MLP neurons of a small language model. Each row is named by its layer, matrix (down: output weights) and neuron, and shows model dimensions 48-111. Each number is 50 + 12 x the weight over its row's rms, rounded and kept within 0 to 99.
A block is one neuron, or neurons of one layer that tend to fire together. Before each block is what it responds to, as a language model described it from the Wikipedia text at the highest values.

Word-initial split "s"
L9.down10:36 48 60 52 69 54 32 32 50 60 52 31 62 62 53 65 37 38 41 75 55 58 53 51 63 46 60 53 43 71 42 41 58 61 60 55 50 34 52 56 44 59 40 53 50 56 36 37 33 40 37 40 60 47 55 47 41 45 56 44 69 44 35 55
L9.down420:54 39 55 37 63 24 60 54 60 45 48 62 53 56 55 54 50 38 46 44 54 53 51 56 22 71 43 73 41 31 53 43 34 44 60 47 39 30 43 40 54 56 44 72 60 40 42 38 52 50 50 46 44 39 54 50 52 22 56 32 37 36 53 49
L9.down442:49 48 50 57 42 50 53 42 40 32 53 45 44 65 67 47 42 42 58 44 48 31 65 58 52 53 72 74 48 69 47 37 49 55 36 57 51 61 69 33 56 49 38 23 54 67 35 33 49 44 50 55 68 55 53 62 50 54 61 49 47 48 47 38
L9.down595:50 64 64 53 43 44 64 35 54 46 55 61 71 40 52 56 40 48 36 63 26 57 49 40 54 36 36 16 41 43 49 39 58 38 58 57 47 50 30 50 59 25 61 46 58 56 29 30 16 85 63 34 53 43 52 57 58 38 50 59 57 43 53 41

List-end breaks, word pieces
L9.down207:65 46 39 39 57 58 32 52 75 49 39 30 75 51 52 53 62 69 36 72 51 55 59 50 62 48 44 47 29 36 41 33 65 52 39 69 37 51 39 53 54 55 46 50 50 49 62 75 43 52 63 46 45 68 49 43 40 47 63 59 38 51 48 53
L9.down252:49 56 51 62 57 55 45 33 64 60 67 39 49 44 59 69 40 54 72 56 53 51 62 30 70 71 64 57 57 43 47 38 47 39 43 61 49 38 60 40 21 52 33 58 60 45 45 32 35 60 53 38 59 66 43 63 31 57 70 56 48 39 54 56
L9.down277:57 68 27 59 41 33 30 41 55 71 48 22 59 67 53 44 59 49 36 66 29 41 43 46 57 39 39 55 40 47 50 62 36 46 39 61 42 35 46 31 48 86 35 53 53 41 36 42 47 57 51 55 64 45 50 50 69 65 75 71 39 41 53 49
L9.down477:52 60 33 39 45 67 50 53 48 47 24 36 54 53 37 64 59 72 49 52 56 26 59 48 56 57 74 56 47 57 55 41 51 46 37 56 53 44 52 29 50 48 50 63 50 32 62 56 43 61 41 69 38 50 61 48 54 53 47 56 51 27 61 58

Paragraph-break tokens
L2.down103:52 51 39 59 47 33 57 47 39 59 44 53 55 44 58 65 46 58 46 52 57 46 43 57 56 75 60 41 60 57 38 38 35 56 50 69 52 60 42 29 52 43 40 47 45 44 58 47 53 51 56 46 38 49 61 42 46 68 51 38 50 28 48 56
L2.down206:24 61 44 44 54 53 47 51 37 56 27 65 18 60 72 55 51 35 74 60 54 38 49 33 61 30 44 42 65 52 44 62 22 39 47 41 57 52 69 71 47 50 70 55 49 62 53 59 55 44 32 54 47 63 59 73 45 66 73 24 57 41 41 57
L2.down349:49 65 22 35 48 35 61 53 39 50 33 45 48 64 50 46 45 64 42 55 41 48 54 35 53 48 66 43 34 59 37 53 41 49 70 56 39 64 61 52 51 57 55 48 76 49 44 47 45 61 41 49 56 46 28 59 60 68 52 41 55 45 38 53
L2.down522:32 40 46 67 34 72 51 54 40 24 62 57 63 36 38 44 52 51 56 48 52 59 73 53 49 45 53 30 51 58 32 48 43 76 53 45 42 52 58 53 60 29 42 48 28 54 61 61 47 58 59 52 47 57 52 54 43 64 73 51 38 24 41 48

Clause-linking connectives
L9.down79:41 53 30 51 41 48 56 49 51 47 38 61 43 49 39 54 50 57 70 38 50 32 60 64 68 75 42 33 65 53 62 50 68 80 59 42 46 65 61 51 53 59 47 53 60 65 56 50 59 33 60 46 52 48 59 55 43 38 36 51 31 43 28 42
L9.down127:41 64 55 50 55 53 28 37 37 43 41 47 53 49 54 69 74 75 46 36 52 39 43 50 50 37 57 54 48 35 33 79 32 52 51 52 52 47 48 52 66 52 54 53 33 69 49 19 63 57 49 51 47 38 62 49 59 57 84 43 54 50 41 42
L9.down163:50 39 68 53 48 44 59 42 50 48 51 59 57 60 63 56 60 45 65 44 62 36 69 43 62 66 61 56 53 33 51 67 24 62 54 45 54 64 63 64 54 40 44 53 32 59 62 48 34 75 59 26 42 55 52 46 51 55 55 31 57 65 51 31
L9.down583:41 37 59 56 71 52 73 65 46 62 57 56 55 55 32 62 50 32 55 43 47 61 33 58 41 67 46 48 61 40 80 55 30 51 58 64 51 38 43 51 50 64 70 57 59 54 59 32 57 39 62 38 55 27 44 25 57 65 58 32 52 53 53 34

Split-off letter s
L2.down203:71 40 55 55 57 53 60 39 70 57 70 55 64 40 44 42 29 38 61 36 48 29 53 32 44 68 12 33 60 47 34 40 39 49 63 50 56 48 54 41 40 54 21 57 45 62 42 33 49 58 52 40 41 44 58 42 68 47 87 36 59 63 56 64
L2.down256:37 33 57 45 50 44 48 51 40 43 60 36 56 51 47 42 39 55 48 39 43 52 64 47 47 51 60 43 41 32 60 40 65 70 52 71 72 45 33 52 55 61 38 57 48 44 58 65 32 35 47 41 41 56 78 34 67 31 58 33 27 46 60 68
L2.down580:52 69 51 45 32 49 59 66 50 62 84 51 39 53 48 43 06 31 31 58 40 32 50 54 45 60 26 39 44 44 54 63 75 39 34 51 38 55 63 50 45 61 42 46 59 42 47 19 58 54 69 56 43 55 44 45 43 60 50 57 41 62 41 49
L2.down583:47 37 54 13 41 41 36 40 77 54 62 48 48 38 42 36 28 33 50 49 36 46 78 46 33 60 53 45 61 44 40 41 68 46 50 62 70 46 49 57 56 49 37 57 45 54 63 50 39 68 58 51 43 46 68 43 49 55 54 45 36 41 57 56

Adjective suffix -al
L2.down379:42 63 61 60 44 49 70 59 51 31 43 41 65 72 34 31 46 62 46 60 57 41 42 67 49 54 35 12 70 59 67 59 72 44 39 63 37 44 49 59 40 66 53 48 57 73 51 57 44 47 56 47 60 65 28 47 43 46 59 57 53 43 57 64
L2.down386:55 57 51 50 63 63 61 67 51 47 63 25 76 73 62 55 57 51 47 34 50 36 52 53 65 60 60 44 82 52 60 52 48 44 65 55 25 53 39 60 26 48 47 41 61 62 51 44 70 56 38 41 31 69 47 39 41 20 73 44 53 50 40 47
L2.down433:37 39 33 63 35 45 55 58 47 44 31 51 61 48 47 55 54 59 55 34 59 42 34 54 51 54 70 74 49 54 42 21 53 30 49 41 36 46 45 38 57 67 62 58 51 46 31 54 62 42 47 22 26 44 56 51 57 43 54 47 54 67 52 42
L2.down624:67 81 50 37 57 47 55 49 64 36 60 56 62 68 50 36 46 50 27 39 56 39 56 57 54 55 51 50 55 65 62 51 52 46 75 46 43 63 69 60 23 60 68 58 30 52 48 47 46 31 30 56 03 53 44 27 60 63 54 53 50 55 32 60

Word-completing suffix tokens
L11.down679:43 66 62 34 28 19 47 54 63 57 37 23 46 30 42 53 70 49 71 39 64 65 58 53 56 39 53 54 32 54 50 33 61 60 37 51 55 43 48 34 55 67 68 38 63 57 53 58 51 42 42 33 60 46 50 47 57 59 48 49 46 45 46 41

Word-initial fragment pieces
L11.down163:71 32 48 60 50 52 47 49 62 52 49 52 46 46 43 71 42 38 64 49 31 42 40 53 55 61 45 53 49 57 78 37 74 53 55 41 48 51 46 47 45 47 72 64 64 48 35 58 35 56 57 56 40 59 55 19 44 23 50 20 40 41 49 60

Mid-word consonant fragments
L11.down609:57 39 77 43 52 48 53 35 71 59 43 63 59 30 58 61 68 44 53 39 33 38 34 31 51 52 52 47 33 49 39 32 64 55 41 40 43 47 46 38 42 36 68 45 44 33 39 42 52 60 55 43 38 58 41 54 46 65 49 43 54 47 49 55

Non-ASCII character bytes
L2.down84:30 47 52 19 53 58 62 51 74 35 65 44 58 47 52 40 53 53 74 64 65 53 31 49 43 64 62 51 63 43 50 31 49 44 43 43 54 52 44 57 51 55 58 50 50 52 51 47 41 42 36 42 34 57 47 48 24 51 52 41 55 44 49 50
L2.down281:58 60 60 45 35 64 63 35 60 54 54 46 46 52 71 38 51 72 61 62 40 50 57 59 29 43 32 38 72 55 54 60 64 35 61 53 64 62 33 40 33 41 38 51 49 33 42 72 42 43 48 58 39 53 55 50 45 39 48 53 58 51 20 66
L2.down475:60 33 61 45 42 45 34 64 45 34 58 53 51 41 42 37 70 73 34 69 59 61 55 57 50 54 54 52 40 58 54 72 45 65 28 30 54 49 26 51 47 32 68 53 46 80 51 38 58 51 53 44 34 44 43 54 30 67 59 43 29 66 45 54
L2.down710:38 40 58 51 50 60 59 24 44 44 72 48 51 51 51 40 66 51 52 57 74 64 62 44 45 60 36 36 59 49 62 58 59 47 43 49 36 53 36 34 43 62 58 48 53 46 43 46 45 56 37 60 27 65 54 54 23 57 46 51 58 40 19 60

Mid-word fragments
L9.down334:45 47 71 55 48 58 42 80 50 23 38 59 53 48 71 38 62 28 32 33 44 69 42 61 39 63 49 43 38 24 53 47 45 30 35 41 29 65 50 59 56 41 63 46 69 64 67 42 38 59 58 49 35 72 42 55 56 46 54 52 44 69 62 44
L9.down375:61 25 50 60 52 45 53 42 43 53 55 25 63 42 17 50 61 59 40 65 39 48 46 47 42 49 42 37 66 66 34 47 28 53 60 24 58 44 51 34 44 37 46 57 44 50 49 61 60 68 63 70 43 44 44 63 54 42 43 53 46 57 58 36
L9.down553:23 45 34 56 58 32 23 57 39 56 49 49 52 47 30 39 51 46 39 16 31 40 58 62 73 31 42 44 48 49 49 53 61 79 59 54 36 45 38 27 57 50 64 36 45 51 41 81 75 26 42 73 63 59 54 67 38 52 57 52 54 69 67 40
L9.down752:43 56 46 58 44 29 28 61 50 41 54 61 37 49 61 57 59 37 55 49 78 41 47 55 51 49 17 36 65 59 73 41 30 45 36 52 33 58 37 40 42 43 42 61 50 31 39 71 47 35 58 42 37 30 50 58 48 64 47 41 54 49 53 58

Subject pronoun before verb
L9.down144:59 34 61 39 65 36 46 55 54 60 23 41 55 73 53 55 65 41 65 76 39 40 56 65 47 53 67 65 59 48 47 67 58 48 69 53 51 45 41 40 62 59 60 60 43 58 43 45 48 48 47 56 45 49 45 45 52 70 56 41 33 32 54 40
L9.down451:53 47 44 48 48 50 49 61 53 52 36 45 33 63 44 33 44 24 64 75 76 60 36 35 30 36 74 62 50 51 36 57 45 36 59 46 59 31 60 50 55 31 49 48 48 41 62 30 41 44 56 43 44 83 47 45 74 70 47 58 62 49 44 50
L9.down533:50 59 81 47 52 53 45 56 43 44 52 59 46 60 33 59 56 63 62 60 52 46 57 41 70 66 45 44 43 53 28 58 49 53 45 37 45 27 50 48 50 74 32 67 47 47 58 53 46 54 69 39 48 81 59 56 33 49 22 57 45 54 43 50
L9.down542:59 41 34 37 51 45 44 56 46 56 30 28 53 36 63 56 44 55 53 59 67 51 27 49 45 46 69 71 75 45 24 41 40 43 46 58 51 45 58 53 43 65 63 50 60 63 43 52 41 47 67 56 34 42 49 37 49 64 52 33 51 49 42 55

Word-start fragments
L11.down560:43 53 33 40 74 60 60 31 66 62 32 76 37 63 51 47 39 63 68 66 46 48 32 50 74 48 60 51 51 66 49 44 50 69 62 45 50 39 45 49 60 60 43 47 61 74 34 57 54 46 58 50 61 38 60 54 38 61 39 68 45 61 54 51

Have-verbs and word fragments
L2.down38:60 55 43 24 26 62 57 61 67 73 54 34 37 45 54 59 77 48 34 44 55 55 43 42 52 31 53 35 64 57 34 48 45 64 45 82 52 41 64 48 58 68 41 88 47 52 51 43 27 27 34 47 65 55 57 44 44 44 57 52 43 36 63 48
L2.down123:50 54 47 49 84 45 49 49 50 62 58 35 44 65 60 57 53 50 49 56 41 48 66 62 57 27 48 40 59 53 64 54 64 58 64 74 48 58 34 49 52 38 57 60 23 64 63 53 53 31 56 48 63 35 46 49 65 59 64 64 43 38 41 60
L2.down228:58 45 65 33 54 54 46 43 42 51 54 43 49 55 47 73 64 45 60 28 54 59 47 54 28 27 61 61 48 41 56 28 54 51 48 57 61 37 59 34 55 39 46 44 44 55 45 71 52 44 25 32 54 48 55 51 64 51 54 56 71 39 33 55
L2.down503:58 59 52 49 36 45 59 28 57 43 64 60 68 54 56 46 44 44 36 42 36 58 53 53 51 42 32 45 44 40 37 65 67 62 60 56 52 32 55 66 58 46 35 46 63 47 27 57 32 60 25 50 60 52 66 50 71 78 33 60 57 46 28 56